Part of a small language model's weights.
Size: width 512, 6 heads of 128 (3 for keys and values), vocabulary 8521, 69.4M parameters.
MLP neurons of a small language model. Each row is named by its layer, matrix (gate and up: input weights) and neuron, and shows model dimensions 336-431. Each number is 128 + 24 x the weight over its row's rms, rounded and kept within 0 to 255. A neuron's up and down rows have the sign that makes its largest values positive.
Before each neuron's rows, "fires on" lists the tokens most often at its 100 highest values on Wikipedia text that the model never trained on; "fires after" lists the tokens most often just before its 100 highest values on Wikipedia text that the model never trained on.

fires on: "D", "S", "al", "L", "Al", "l"
fires after: "\n", "ud"
L2.gate388 [155 118 123 132 104 108  89 137 108  90 124 138 155 119 141 120 143 136 142 121 141 114 126 160 118 133 139 154 106 102  79 143 134 138  87 143 125 159 146 109 108 102 154 161  92 167 135 162 123 142 112 132  62  96 114 104 120 131  94 175 127 122 137 142 109 128  66 157 124 106 130 127 111 126 139 140  92 103 145 132 127 128 158 149 161 165 133 108 134 161 162 101 115  95  91 135]
L2.up388 [124 135 118 114 131 121 109 116 107 112 162 151  86 113 106 160 125 165 140 160 113 133 126 128 114 145 115 141 114  95 124 138 106 129 108 114 119 143 123 171 158  98 139 128 126 122 169 140 130 113 119 140 191 120 133 137 155  83 148 122  93 115 146  77 109 126 127 129 111 109 133 203 172 120 136 155 122  96 159 149 132 116 110 146  83 139 155 146 134  91 152 141 136  94 112 165]

fires on: "-", ":"
fires after: "\n"
L2.gate1285 [101 133  95 161 157  82 134 170 112 143  91 117  97 139  99 123 135 123 141 129 183 111 101 123  99 128 108 109 106 144  99 153 143 147 167 155 120 120  92 168  92 139 167 129 121 115 103 100 140 140 116  69 112  93 125 160 122 181 129 136 120 162 111 133 156  95  96 160 106 163 119 140  62 138 124 107 160 123 126  95 129 160 134 162 119 135 160 141 142  87 153  78 131  88  93 116]
L2.up1285 [112 123  98 167 120 134 113 119 127 166 152  96 123 112 159 139 145 109 155 123 150  96 142  73 120 118 131 170 142 116 158 126 160 132 168 134 103 143  97 142 100 120 145 138 133 142 143 111 140 129 124 131 142 102 146 122 141 171 152 167 102 132 160 125 106 112 135 113  93 121 105  78 122 115 136 152 115 111 139 119 120 125  86 116 106 137 152  87 158 118 126 125 146  83 163 169]

fires on: "en", "in", "ass", "w", "n"
fires after: " \"", " (", "-", " s"
L2.gate1120 [121 131 148 100 173  85 131 130 152  99 121 117 146 102 118 208 138  98 112 182 155  82 143 160 103 133 127 116 120 106 137 108  86 142 152 122 146 127 125 171 151 139 161 157 115 134 131 150 160 115 124 105 114 108 143 167  94 129 120 140 150 123 110 144  95 122 111 126 133  84 152 103  77 123 123 121 106 156 111 108 148 162 150 126 102 133 158 109 133 111 161  96 105 121 131 118]
L2.up1120 [142 103  89 104 199 120 181 148 129 161 161 107 149 117 106 109 142 146 132 159 156 121 164 112 115 152 118 166 123 102 170 137  95 132 138  90 151 115 140 118 130 150 139 168  87 147 140 153 102 153 115 161  81 128 107 116 151 148 120 123 115 128  93 125  87 157 131 123 104 175 152 108 135 113 118 106 118 179 144 114 135 125 122 118  78 109 109 111  92 120  89 137 156 163 114 158]

fires on: "1", "2", "7", "6", "4", "5"
fires after: " 192", " 190", " 193", " 191", " 188"
L2.gate992 [ 82 161 114 121  93 136  71  73 158 103  86 149 123 146 162 155  90 132 154 155 111 143  99  75 141 140 118 140 120 143 113 128 164 153 128 125 121  98  98 143 108 145 141 102 164 128 154 121 137 161 121 107 106  94 142 167 116 150 101 171 120 152 138 175 154 166 128 141 130 128 164 153  97 157 136 150  91 111 119 113 112 102 112 157 111 106 171 136 157 146 101 112  92  91 109  85]
L2.up992 [ 96 178 114  86  89 112  93  99 149 104 109 154 136 137 144 172 112 129 168 147  99 135 116 112 122 157 127 138  91 119 119 130 135 143 126 124 146 125  68 105 114 134 152 132 140 116 139 129 144 162 118  91 108  87 139 179 129 171 115 190 123 136 142 185 143 172 125 145 132 123 141 139  82 137 125 147 108  96 109 116 127 112 140 173 122 102 211 108 138 138  95  84  98 114 105 110]

fires on: " village", " album", "a", " single", " play", " painting"
fires after: " the", " a", " The", " V"
L2.gate399 [137  73 115  98 123 109 119 115 112  82 163 134 158 104 143 122 132 120 139 147 105  97 112 103 130 172 165 159 110 143 147 150 141 123 116 141 115 120 137 114 143  87 132 165 128 121 127 117 109 138 159 133 114 129 175 118 194  92 109 142 141 121 157 142 111 104 141 161  99  92 112 102 115 122 110 109  93 136 166 102 158 168 124 170 127 132 136 118 145 131 123 160 148 121 113 159]
L2.up399 [152 116 124 130 164 131 134 102 127 116 108 139  97 149 126  96 135 131 155 133 116 146 141 123  72 109 144 166 132 162 109 121 116 126 114 138 166 111 145 123 152 124 132 164 165 111 119 134  68 133 141 110 123 181 122 108 144 128 130 110 142  99 121 129 137  97 119 121 117 108 137 149 154 134 155 127  89 141 151 146 152 131 142 145 153 176 100 146 138 112  94 121 115 127 106  98]

fires on: " After", " There", "After", "There", "Following", " With"
fires after: "\n", ".", ").", "es.", "i.", "s."
L2.gate1506 [ 92 135  99 144 136 147 118 159 152 130 109  94 151 110 123 148 145 129  90 169 133  98 143 154 145  80 134 177 108 109 109 118 123 136 124 101 183 133 119 126  95 108 114 127  90 116 127 127 131 104 173 111 133 170 138 125 112 110 166 146 140 112 103 164 138 166 152 104 141 147 109 119 107 135 150 116 110 145 137 102 163 127 118  96  76  91 116 118 132 127 131 108 162 119 118 140]
L2.up1506 [130 150 133 148 151 111 136 119 155 131 112 140 113 131  97 197 135 151 133 145 136  99 117 124  87 131  62 152 141  96 164 113 115 114 110 137 104 118 133 143 113 110 115 138 137 138 146 136 161 110 135 147 116 157 125 126 130 104 131 142 120 112  87 125  93 138 102 156  96 131 153 137 184 128 124 114 119 117  74 144 141 122  88 114 147 132 106  89 147 109 159 136 118  97 121 126]

fires on: "\n"
fires after: ".", "s.", "y."
L7.gate76 [112 113  98 127  82  83 178 128 113 162 118 156 140 126 108 163 137 145 145 127 140  80  94 100 112 175 125 134 133 144 155 158 125 143 142 128 164 106 150 106  90 132 134 135 105 117 111  99  92 178 140 145 155  85 148 139 105 126 128 111 137 130  88 153 133 129 121 148 120 122 112 133 101 117 133 126 125 100 142 122 135 125 118 127 125 113 139 106 154 104 158 161 194 100 122 152]
L7.up76 [186  71 126 103 155 102 168 124 159 102 130 147 148 131 120 126  82  75 141 149 145 118 140 120 101 162 146 148 112  87 112 142  79 167 140 153 104 113 110 130 126 110 178 181 150  69  98 141 146 135 148 122 121 118 146 128 126 114 117 142 123 100 120 150 127 116 119 143 108 149 121  97  93 119 135  50  98 101 135 140 134 118  99 144 118 141 133  77 117 147 134 122 117  95 111 162]

fires on: "-", " |", "\n", "t"
fires after: "\n", " \"I"
L7.gate855 [137 136 133 116 133 155  73 112 134 114 173 129 121 119 119 106 111 113  82 142 141  97 143 132  93 135 150  96 147 117 103 131 128 118 175 133 117 118 120 160 162 116 120 171 146 124 113 129 153 116 168 120 127 120 153 158  82 127 114 105 128  97 138 133 120  95 166  92 140  68 142 118 162 128 124 125  85 110 142  95 133  89 168 106 143 156 103  80 114 104  88 137 102 162 126 136]
L7.up855 [114 187 106 130 146 138 165 147  95 134 163 113 122 133 107 130  89 132 122 126 140 132 120 129  73 154  93 142 150 103 126 130 152 111 168 104 140 106 124  97 145  94 121 112 110 145 131 148 115 131 148 131 142 121 143 152 132 173 125 106 136 152  82 129 149  69 148 138 117 137  81 190 130 109 144 118 168 135 113 105 118 163 131  96 103 101 109 193 175 126 112 136 120  88  99 128]

fires on: "-", "an", "ob", "act"
fires after: "\n", " l", "′", " c", "C", "°"
L2.gate1753 [103  50 139 152 133 120 164 144 112 144 131 172  94 138 117 116 102 104 117 133 154 105  93 107 138 160 120 107 115 140 127 133 108 142 208 152 153 110 135 107 125 127 148 125 147  63 125 126 145 127 133 133  88 124 144 121 107 124 129  97 108  86 168 134 138 134 111 147 132 151 132 161  97 145  66 125 157 136 104 100 166 160 165  93 138 143 144 140 175 139 123 127  77 130 110 137]
L2.up1753 [ 66 172 121 126 161  75  88  93 119 128 114  71 122 138  65 163 140 130 155 153 115 116 192  98 129 135  83 109 141 155 103  86 151 131 100 150 108  69 118 167  78 141 129 120 100 140 112 135 139 139 111 125  96 159 124 129 119 145 117 158 131 137 115 161 115 108 144 120 133 107 161  85 101  92 135 150 103 127 129 122 136 133  74 144 103 127 133 160 135  70  99 117 100 123 128 123]

fires on: " As", "C", "L", " T", " N", "u"
fires after: "\n", ".", " |", " (S", "ma", "|"
L2.gate1819 [126 114 113 148 119 105 123 131 162 127 172 119 177 131  95 183 149 137 141 153 111 116 119 118 140 142 134 143  79 112 146  73  53 140 135 116  90 163 131 117  91  80  99  82 142 121 136 166  98 101 159 133 130 148 166 103 108 142 127  89 136 106 156 136 117 119 107 147 125 114 123 115 141 105 116 125 102 132 146  75 120 124 113 100  95 125 101 130 130  91 149 118 104 144  91 113]
L2.up1819 [106 147 148 110 100 153 141 136 192  91 110 143 157  73 105  96 153 121 152 135 118 129 126 149 139 157 113 169  90 168 131 137  85 149 111  84  80 137 167 113 113 142 112 101  83 123 129 154  93 145 135 146 137 153 124 135 119 115 143 101 140 139 166 127 136 165 155 101  96 125 107 104 135 121 109 119  82 115 117 130 125 144 109 124 148 141 125 130 136  98 138 161  98 148 123 132]

fires on: "1", "7", "2", "4", "5"
fires after: " 192", " 193", " 188", " 187", " 191", " 186"
L2.gate1403 [122 111  96 110 157 145 115 126 116 139 125  95 149 157 144 112  76 146 144 126 113 147  82 109 136 119  73 132 107 122 101 112 120 128 117  94 130 109 125 121 113 134 150 125 114 109 160 129 111  98 112 113 154  90 138 142 139 156 155 119 110 158 157 126 132 129 111 110 133 133 135 180 116 140  85 140 117 131 135 148 140  99 166 149 133 131 124  75 177 159 160 123 103  75 129  99]
L2.up1403 [122 116 131 129  91 122 114 189 182 135  92 157 118 152 125 190 154 137 129 139 107  96 166 130 120 137 141 145 135 130 155 141 166 152 163 119 118 135  98 147 127 117 139 168 150 142  99 104 161 188 140 119 125 149 141 147 165 157 121 164 133 163 116 137  90 108  84 111 118 146 114 133 133 120 142 115  75  73 157 108 132 115 118 157 119 143 164 119 109 143 143 143 110 113  73 106]

fires on: "\n", " He"
fires after: "\n", "."
L7.gate260 [167  77 121 100 110 125 137 128 157 152 120  97 123 102  88 165 151 135 176 112 106 137 119 129 175 116 150 159 114  93 119 155  97 166  80 156 134 176 106 156 145  85  94 134 105 145 137 127  93 133 136 150 134 135 102 102  89 127 114 103 119 104 125 148 142 163 163 162  91 103 118 133 108  70  80 133 127 116 120 147 111 166  79 101 134 134  99 124 129 111 158  85 145 128 133 151]
L7.up260 [130 109 153 156 104 123 182 101 170 135  97 163 128 130 138 128 107 101 108 160 163  96 129 125 138 159 140 109 125 126 136 156 122 104 130 132  80  95 139 154  95  85 149 149 143 123  91 143 123  71 141  87 110 147 134 109 107 152 100 138  97 120 127 102 143 153 144 136 125 154 121 195 124 113 145 110 117 141 147 111 147 143 153 120 105 145 126 136 119 158 128 119 111  87  97 114]

fires on: "i", "-", "on", "6", "in", "a"
fires after: "\n", " c", " C", " Mississipp", " al"
L2.gate454 [100 168 168 142 137  91 122 164 120 155  86 140 173 152 110 176 120 119 105 173 151 123 146 127 128 137 130 157 117 119 133 125 123 128 167 121 144 124 121 151 103 118 163 138 124 105 122 121 149 133 124 121 120 149 162 151  88 132 143 159 147 120 135 134 164 114 122 164  90 164 131 124 101 141 161 133 109 115 114  99 150 161 112 117 110 154 155 125 134 151 144  93  83 152 100 111]
L2.up454 [100 141  93 133 178 157 127 126 149 148  74 116 137 167 121 136 109 104 169 122 102 164 141 141 160 143 106 156 142 146  90 160 120 172 166 104 153 108  79 164 151 136 122 113 143 135 138 160 133  77 135 130 111 146  89  90  83 161 168 105 163 104 152 132 142 138 162 125 142 124 123 156 141 136 118 134 140 109 126 143 134 118 110 163  93 107 153 117 132 123 132  93  94 111 155 126]

fires on: "os", "us", "un", "le", "t", "or"
fires after: " T", " m", " t", " cy", "um", " F"
L7.gate1901 [120 140 139 135 168  96  87 112  90  86 133 110 133 146 101 127 138 147 121 170 115 111 111 140 125 101 106 150 101 106 116  80 126 153 119 107 139  91 148 132 169  97 177 115 143  99 133  76 112  95 160 160 171 149  98 187 133 128 175 150  84 162 139 138 124  97 137 112 134 108 130  98 142 172 171 114 132 133 150 170  99 112 117 119  85 102 139 106 145 155 128 137 136 150 141 161]
L7.up1901 [145 162 115 145 133 152 130 133 151 110  99 115 111 162 143 134 157 115 113 134 113 149 110 132 134 103 135 140 185 116 125 145 151 112  91 173 115 114 183 142 143 129  90 118 174 134  80 147 110  97 126 132  82 136 112 110  81 149  72 140  90  98 111 172 126  90 119  96 117 115 119 140  92 123 101 105  97  85 127 113 131 124 104 101 140 166 107  96 142 152 153 134 143 134  50 165]

fires on: "i", "F", "in", "ar", "ia", "2"
fires after: " Q", " Sh", " Sub", " X", "q"
L2.gate1011 [130 104 118 137 112 117 120 128 130 136 118 105 144 119 140 138 132 147 117 122 133 115 118 131 113  90 105 130 139 149 124 105 128 121  99 106 106 131 106 114  91  99 151 104 107 112 129  94 122 118 108 136 123 187 107 127 138 113 147 140 168 133 141 123 124 153 168 156 112 112 119 125 129 101 125 124 136  75 101 124 172 171 153  85 146 104 152 113 114 134 170 147 148  83 125 131]
L2.up1011 [119 113  92  99 113 183 139  99 123 119  75 123 102 134 143 147 124 124  96 119 160 144 164 104 125 114 135 176 142 131 123 131 133 105 121 119 102 121 162  97 108 144 138 154 157 100 139 106 138 100 129 156 130 145 118 110 140  94 153 123 108 146 195 127 140 147 132 131 148 150 139 145 121 138 129 135 142 116 101 134 118 165 171  86 113  78 125  76 151 182 149 148 112 108 149 119]

fires on: "d", "h", "he", "f", "w", "p"
fires after: " \"", " (", "/", "—", " “", "i-"
L2.gate311 [130 157 134 146 147 129 113 137  87 111 143 123 139 139 123 139 100 171 100 149 145 136 139 144 137  98 143 106 110 121 119  98 130 149 152 111 160  67 153 127 105 115 117 132 125 145 121 118 151  66 101 113 130  74  94 119 133 133 153 134 121 114 125 157 148 114 116 102 166 126 102  88 124 125 163 146 116 121 116  96 126 117 139  95 130 124 161 126 159 126 175 111 116 126 101 121]
L2.up311 [125  93  83 120 152  58 136 183 129  67 103 142 165 104 101 164 116 126 121 153 132  99 145 125 105 132 126 120 135  78 173 138 116 151 160 103 146 142 104 159 115 115 164 155 114 136  95 134 109 110 130 142 135 151 118 146  88 130 147 115 118 112 113 123 102 135 124 146 153 110 112 106 122  89 137  94 112  93 158  85 124 164 139 123 156 170 151 150 131 117 147 141 125 124 122 176]

fires on: "7", "8", "1", "2", "5"
fires after: " 16", " 14", " 10", " 13", " 12", " 11"
L2.gate77 [122 135 126 139 147 134 151 120 111  89 169 138 147 129  82 127 130 129 157 152 111 145 135 155  83 172 124 131 161 152 153 169 142  99  69 145 121 116  98 145 135 121 132 107 139 120 133  81 159 141 121 164  91 126 122 162 136 124 118 156 136 128 110 157 126  97 139 135 141 138 137 138 129 130 119 104 128 104 144 143 109 115 137 159 139 135 135 123 153  98 154 153  98  95 140 160]
L2.up77 [138 130  97 121 129 146 165  85 171 116 146 147 108 112 101 172 141 122 107 120 114 134  92 112 160 147 140 124 146 117 121 158 104 115  93 141 159  80 135 106 105 129 101 117 154 101 107 128 129 137 132 166 121 166 111 111 141 111 134 120 111 143 105 125 145 125 117 137 130 164 129 147 107 136 114 119 127  95 106 164 108 119 149 148 130 125 144 201  98 125 116 117 123 123 102 132]

fires on: "\n", "W", " 9"
fires after: " |", "\n"
L7.gate1772 [136 123 120 170 150 113 131 187 129 156  94 137 119 137 149 159 124 108 114 141 137 103 164 113 156 168 151 150 142  82 135 125 142 145  96 139 123 121 119 126  92 141 139 162 131 121 182 122 130  89 113 154  95 113 172 109 121 132 131 108  92 140  59 140 164  96 156 120 150 104 101 137  67 107 119  74 144 138 121 140 179 170 100 121 120 121 139 121 139 102 143 124 144 139  90 108]
L7.up1772 [115 110 112 157 139 126 151 128  80 100 126 107 159 170 120 165  81 183 107 173 128 126 154 106 142 142  73 142 120 134 103 121 120  55 139 142 125 108  91 111 117 141 141 150 149 125 164 122 161 126 158 112 132 138 133 143 124 131 123 116  96 156 104 147 109 117 121  91 157 140  87  99 105 146 103  98 131 129 142 112 112 121 131 160 115 153 113 103 140 172 137 120 108 103 147 103]

fires on: " +", "ies", "4", "AR", " ±%", "1"
fires after: " |", " D", " d"
L7.gate724 [129 119 193 130 123  75 153 127 105 107 113 137 173 123 119 154 149  95 132 138 126 114 107 152 144 130 139 135  93  97 112 190 119 131 132 106  78 142  71 125 139 154 145  95 104  94 121 113 162 148 126 107  91 118 117 125 172 151 153 150 111 159 142 136 149 115 132 150 127 110 101  97 116 149 123 131 130 118 128  81 137 170 152 150 129 122 124 156 131 135 118 141 124 136 131 112]
L7.up724 [100 103 200 167 107 104 197 141 140  84 112 166 146 169 130  94 134 117 123 136 152 125 161 157 152 105 139 115 155 146 109 174 107 103 116 145  92 116 119 100 141 144 116 130 131 113 124 139 170 155 131  99 119 119 105 114 156 116 124 162 122 100 114  99 107 156 124 118 135 161 135 109 108 144 121 119 110 138  96 122 130 107 109 148 156  95 107 139 127 146 115 143 125 127 149  91]

fires on: " early", " late", " lower", " middle", " now", " low"
fires after: " the", " in", " as"
L2.gate1312 [137 145 133 137 131 145 154 128 130 143  72 154 175 150 161 119  91  77 152 182 131 122 121 112 105 143 142 122 113 123 153 155 124 125 127 128 118 107  86 154 122 141 131 151 155 115 172 126  95 167 133 139 119 173 148 170 119 177 164 175 114 113  67 141 109 174 129 160 161 111 117 116 123 159 106 103 137 140 108 144  94 123 156 141 159  66 156 143 109 158 154 108 155 131 105 117]
L2.up1312 [186 105 107 141 138  92 153 129 112 147 125  86  90 136 106 138 171 147 117 114 120  87 138  89 133 140 127  57  99 131 144  80  99 179 189  93 120 127 160 144 139 106 156 125  93 103 134 102 104 156 129 136 120 128 119 144 140 144 165 139 119  63  86  94  81  79 111 153 108 101 117 133  82 160 139 140 129 122 135  90 153 169 109 119 140 126 121 117 114 152 145 146 164 125  87 148]

fires on: " |", "-", "==S", "em"
fires after: "\n", " Hard", " Art"
L7.gate876 [130 111  98 108 128 123 112 104 149 116 147 133 142 125 125 140 109 131  81 144 172  83 143  59 126 138 146 143 182 139 140 137 108 160 149 119 122 113 159 174 133 114 101 124 142 144 106 121 129 172 163 116 142 138 171 104 132 118 133 123 133 121 149 134 171 138 101 131 135 121 104 145 103  94 128 153  88 162 141 118 126 151 120  83 123 125  91 147  95 140 124 140 124 155 120  84]
L7.up876 [143 195 102 157 117 120 120 123  54 129  95 127 122 110 120 147 152 152 128 114 136 133 115 106 139  85 163 139 144 111 107 162 124 122 195 109  65 121 157 124 159 144 159  81 148  98 116 157 126 117 132  87 135  93 135 113 130 206 128 122 112  99 165 111 100  96 114 112  80  95 117 153  98 141 146  89 103 129 120 120 103 139 144 161 124 151 150  87 146 129 144 103 143 164 114 122]

fires on: "ar", "ia", "le", "el", "us", "rying"
fires after: " Y", " Sh", " T", " K", " t", " sh"
L2.gate1528 [105 133 133 116 160 125 129 119 131  73 125 169 112  82 137 146 146 140 106 146 142 132 115 192  76 127 146 147 105 127 147 135  96 109 106 166 115 170 118 167 135 106 110 134 122 183 118 131 143 126 146 126 137 141 109 126 114 131 155 144  70 107 125 118 140 113 129 135  79 123 123 126 164 132 169 121 160 121 138 153 131 146  86 117 121 118 131 144 129 136 129 115 131 195 103 140]
L2.up1528 [138 159 141  95 129 107 157 116 123 160 144 165 113 166  58 135 140  77 126 146 147 117 148  82 130 120 116 126 105 145 133 152 150 175 159 114 144 120 155  99 142 155 131 110 160 103 124 123  88 182 139 119 159 111 142 132 110  86 112 148 151 156 116 106 127  84 169 132 152 134 161 131 146 152 108 131 152 169 138 125 108 129 111  74 130 145 115 106 132 124 140 115 165 145 118 141]

fires on: " town", " village", " ship", " city", " band"
fires after: " the", " a", " The", "The"
L2.gate1673 [134 103 148 107 160 111 151 124 139 136 146 156 153 101 128 136 137 151 139 139 132 144 116 121 127 118 104 138 172 153 148 123 169 131 148 182 181  89 126 129 138  89 127 121 153 133  93 153 135 136 130 132 129 110 122 120 118 135 150 127 139 128  92 192 106 147  85 152 127 122 145  80 105 167 138 120 112 131 138 172 122 108 120 111 129 119 113 113 108 125 120 143 100 152 123 133]
L2.up1673 [133 139 146 146 149 104 116 132 107 116 155 128 137 144 135  95 105 147 124 173 118 126 157 147 101 149 176 170 137 112 142 133 152 109  83 140 156 109 121 130 124 141 159 176 149 161 138 121 137 133 154 137 134 133 137 120 109  91 118 160 134 128 115 140 104 123 123 114 121 118 138 120  96 107 145 178 155 146 149 143 144 115 157 136 160 148  98  89 138 173 117 139 131  89 134 153]

fires on: "-", " of", " |", "est", ";", " Best"
fires after: "\n", " Ministry", "|", "l"
L7.gate1953 [163 141 129 130 108  98 174 122 166 172 127 112 109 151  85 150 131 100 136 117  98 138 136 125 139 154 127 128 134 133 128 126 108 140 152 152 134 126 115 158 114 135 150  86  89 112  92 156 140 118 126 154 131 154 124 111 132 184 143 106 132 175 149 142 146 120 151 150 104 118 136 116 118 119 134 139 101 172 168 135 141 149 119  99 129 127 126 140 163 137 135 129 153 134 129 143]
L7.up1953 [121 155 133 161 142 194 114  79  87 117 112 133 126 104 124 126 111 120 104  89 151 110 139 129 100 114  88 127 115  97 121 123 130 145 178 134 126 142  85 117 135 150 138 149 128 133 135 141 157 131 137 101 135 154 146 154 113 141 158 118  99 109 169  85 151 136 155 128 120 140 140 117 138 126 133 132 162 156 140 141 160 141 135 129 171 118 144 138 128  99 140 125 102 136 139 122]

fires on: "-", "5", "4", "10", "59"
fires after: "\n", "°", "′", " (19", "′0", "–19"
L2.gate1889 [ 91  79 115 113 108 101  87 147 150 140 157 153 122 117 121 124 112 132 142 116 109 122 116  99 135 118 117 120 107 177 189 139 105 146 134 139 134 146 125 113  84 113 159 115 115 153 112 130 105 161 143 147 106 134 121 139 118 145 116 147 119 126 187 115 157 120 160 164 117 143  72 109 141 135 101 138 103 105 139 150 122 149 147 142  94 102 176 147  96 158 126 132  71 117 154 114]
L2.up1889 [132 113 160 124 158 136 144 147  98 165 125 130 108 144  89 136 146 129  94 182 119 138 121 104 126 128 152 124 190 120 137 120 155 161 132 177 129 136 117 155  98 115 130 159 146 106 117 125 140 153 135 104 163 139 132 133 125 142 119 157 150  90 119 105  82 146 117 148 142  95 142 114 108 146 158 105 127  84 145 116 143 119 140 120 122 137  99  91 126 131 155 140 148 131 174 166]

fires on: "am", "son", "en", "al", "om"
fires after: "ish", "g", "ens", "al", "ur", "k"
L2.gate40 [133 104 134  99 125 116 158 138 153 132 132 102 163 119 104 131 127 129 133 146 138 115  88  87 149 144 123 115 110 105 150 125 136 167 113 162 119 154 140 149  95 138 117 116 111 113 111  96 146  96 125 107 140 150 114 102 123 165 115 102 155  88 121 115 111 154 115 109 101 162 101 137 136 134 116 127 122 104 115 113 148 166 150 129 137 148 164  97 135 128 148 145 100 143 131  89]
L2.up40 [124 108 105 149  99 151 174 149 158 149 101 113 116 119 141  47 146 116 109 118 140 126 137 124 146  95 127 135 131 154 106  95 126 106 119 120 109 145  97 109 104 159 129  94 118 144 129 102 117 123  74  89 165 163 102 107 123 160  99 102 132 140 142  64 147 121 139  90 149 170 121 108 142 138  99 124 137 111 124 145 145 132 162 125 154 117 100 113 107 111  84 129 109 145 138  92]

fires on: "\n"
fires after: ".", "s.", "a.", "es.", "\"."
L7.gate143 [157 124  78 126 113 116 138 115 136  97 129 132 167 104 146 177 142 146 153 126 105 132 168 123  97 147  92 137 118 145 156 121 135 151  94 120 157 200 104 115 134 167 141 115 123 112  81 130 139 122 132 123 150 172 120 109 116 110 123 137 132 105 141 126 141 118 120 133 113 111 143 138  81 164 118 141 114 110 172  57 132 134 140 161 138 145 139 149 134 133 102 166  75 142 128 134]
L7.up143 [147 132 135 118 145 100 197 115 141 170 161 124 111 132  98 107 140 100 124 159 114 137 116 128 120 164 142 174 101 114 157 174 100 130 130 140 108 123  91 157 156 121 157 155 123 130 132  93 216 113 113 111 136 111 138 114  88 127 161 117 120 122 134 116 122  99 152 162 111 138 136 121 158 142 143 154 136 140 151 161 139 147 147 122 139 145 146 111 161 113 106 110 156  82 105 162]

fires on: "o", "th", "al", "ed", "or", "n"
fires after: " \"", " (", " b", "/", "-"
L2.gate937 [148 116 113 163 163 135 125 129 154 137 124 114 144  95 112 175 120 134 140 179 104 108 128 130 110 135  81 128  85 123 116 137 107 136 131 170 108  95 148 154 123 168 161 107 103 107 120 142  98 133 163 150 117 131 107 117  86 121 141 137 127 111 145 164 134 109 116 161 116 132 151 136 134 132 160 120 145 133 128 121 103 151  93 116  71 151 144 141 124 118 163 144 103 157 132 150]
L2.up937 [ 89 142 177  97 140 130 115 118 165 131 130 128 150 157  99 124 101 156 132 124 176 148 150 125 117 114 107 132 129 175 132 146  88 142 130 127 137 115 100 151 103 128 126 143 129 137 118 123 154 104 123  96 118 130 155 151 124 131 115 112 164 115 118 128 175 125 124  60 126 157 120 113 140 100 123 116 148 129 146 125 128 181 104 155 154 128 123 141 129  97  99  95 113 131 135 168]

fires on: "L", "ac", "d", "b", "al"
fires after: "\n", " \"", " (", " “", " A", " s"
L2.gate10 [143 130 142 111 132 114 117 142 151  64 105 120 120 123 102 157 112  92 132 128 123 121 150 144 104 118  75 157 110 120 137 129 110 136 101 110 126 130 105  93 162 130 148 137 176 125 120 157 167 165  97 125 103 193 109 163 116 147 159 136  70 142 156 129 102 122 156 118 143 152 131 149 130 144 116 144 125 129 129 149 108 135 114 175 121 186 138 116 145  82 175 116 118 110 116 150]
L2.up10 [157 119 101 126 118 134 137 145 117 133 125 126 123 107 136 162 157  83 110 146 179  84 101 140 116 111 184 113  99  86 151 121 136 117 150 132 112 151 134 130 126  97 103 141  92 143  95 147 118  99 136 110 162 143 168 147 110 132 134 127 122 140 109 141 139 107 105 135 114 129 110 113 136 123 160 127 133 140 154 143 105 141 109  94 188 100 132 130 129  98 142 110 125 158  91 152]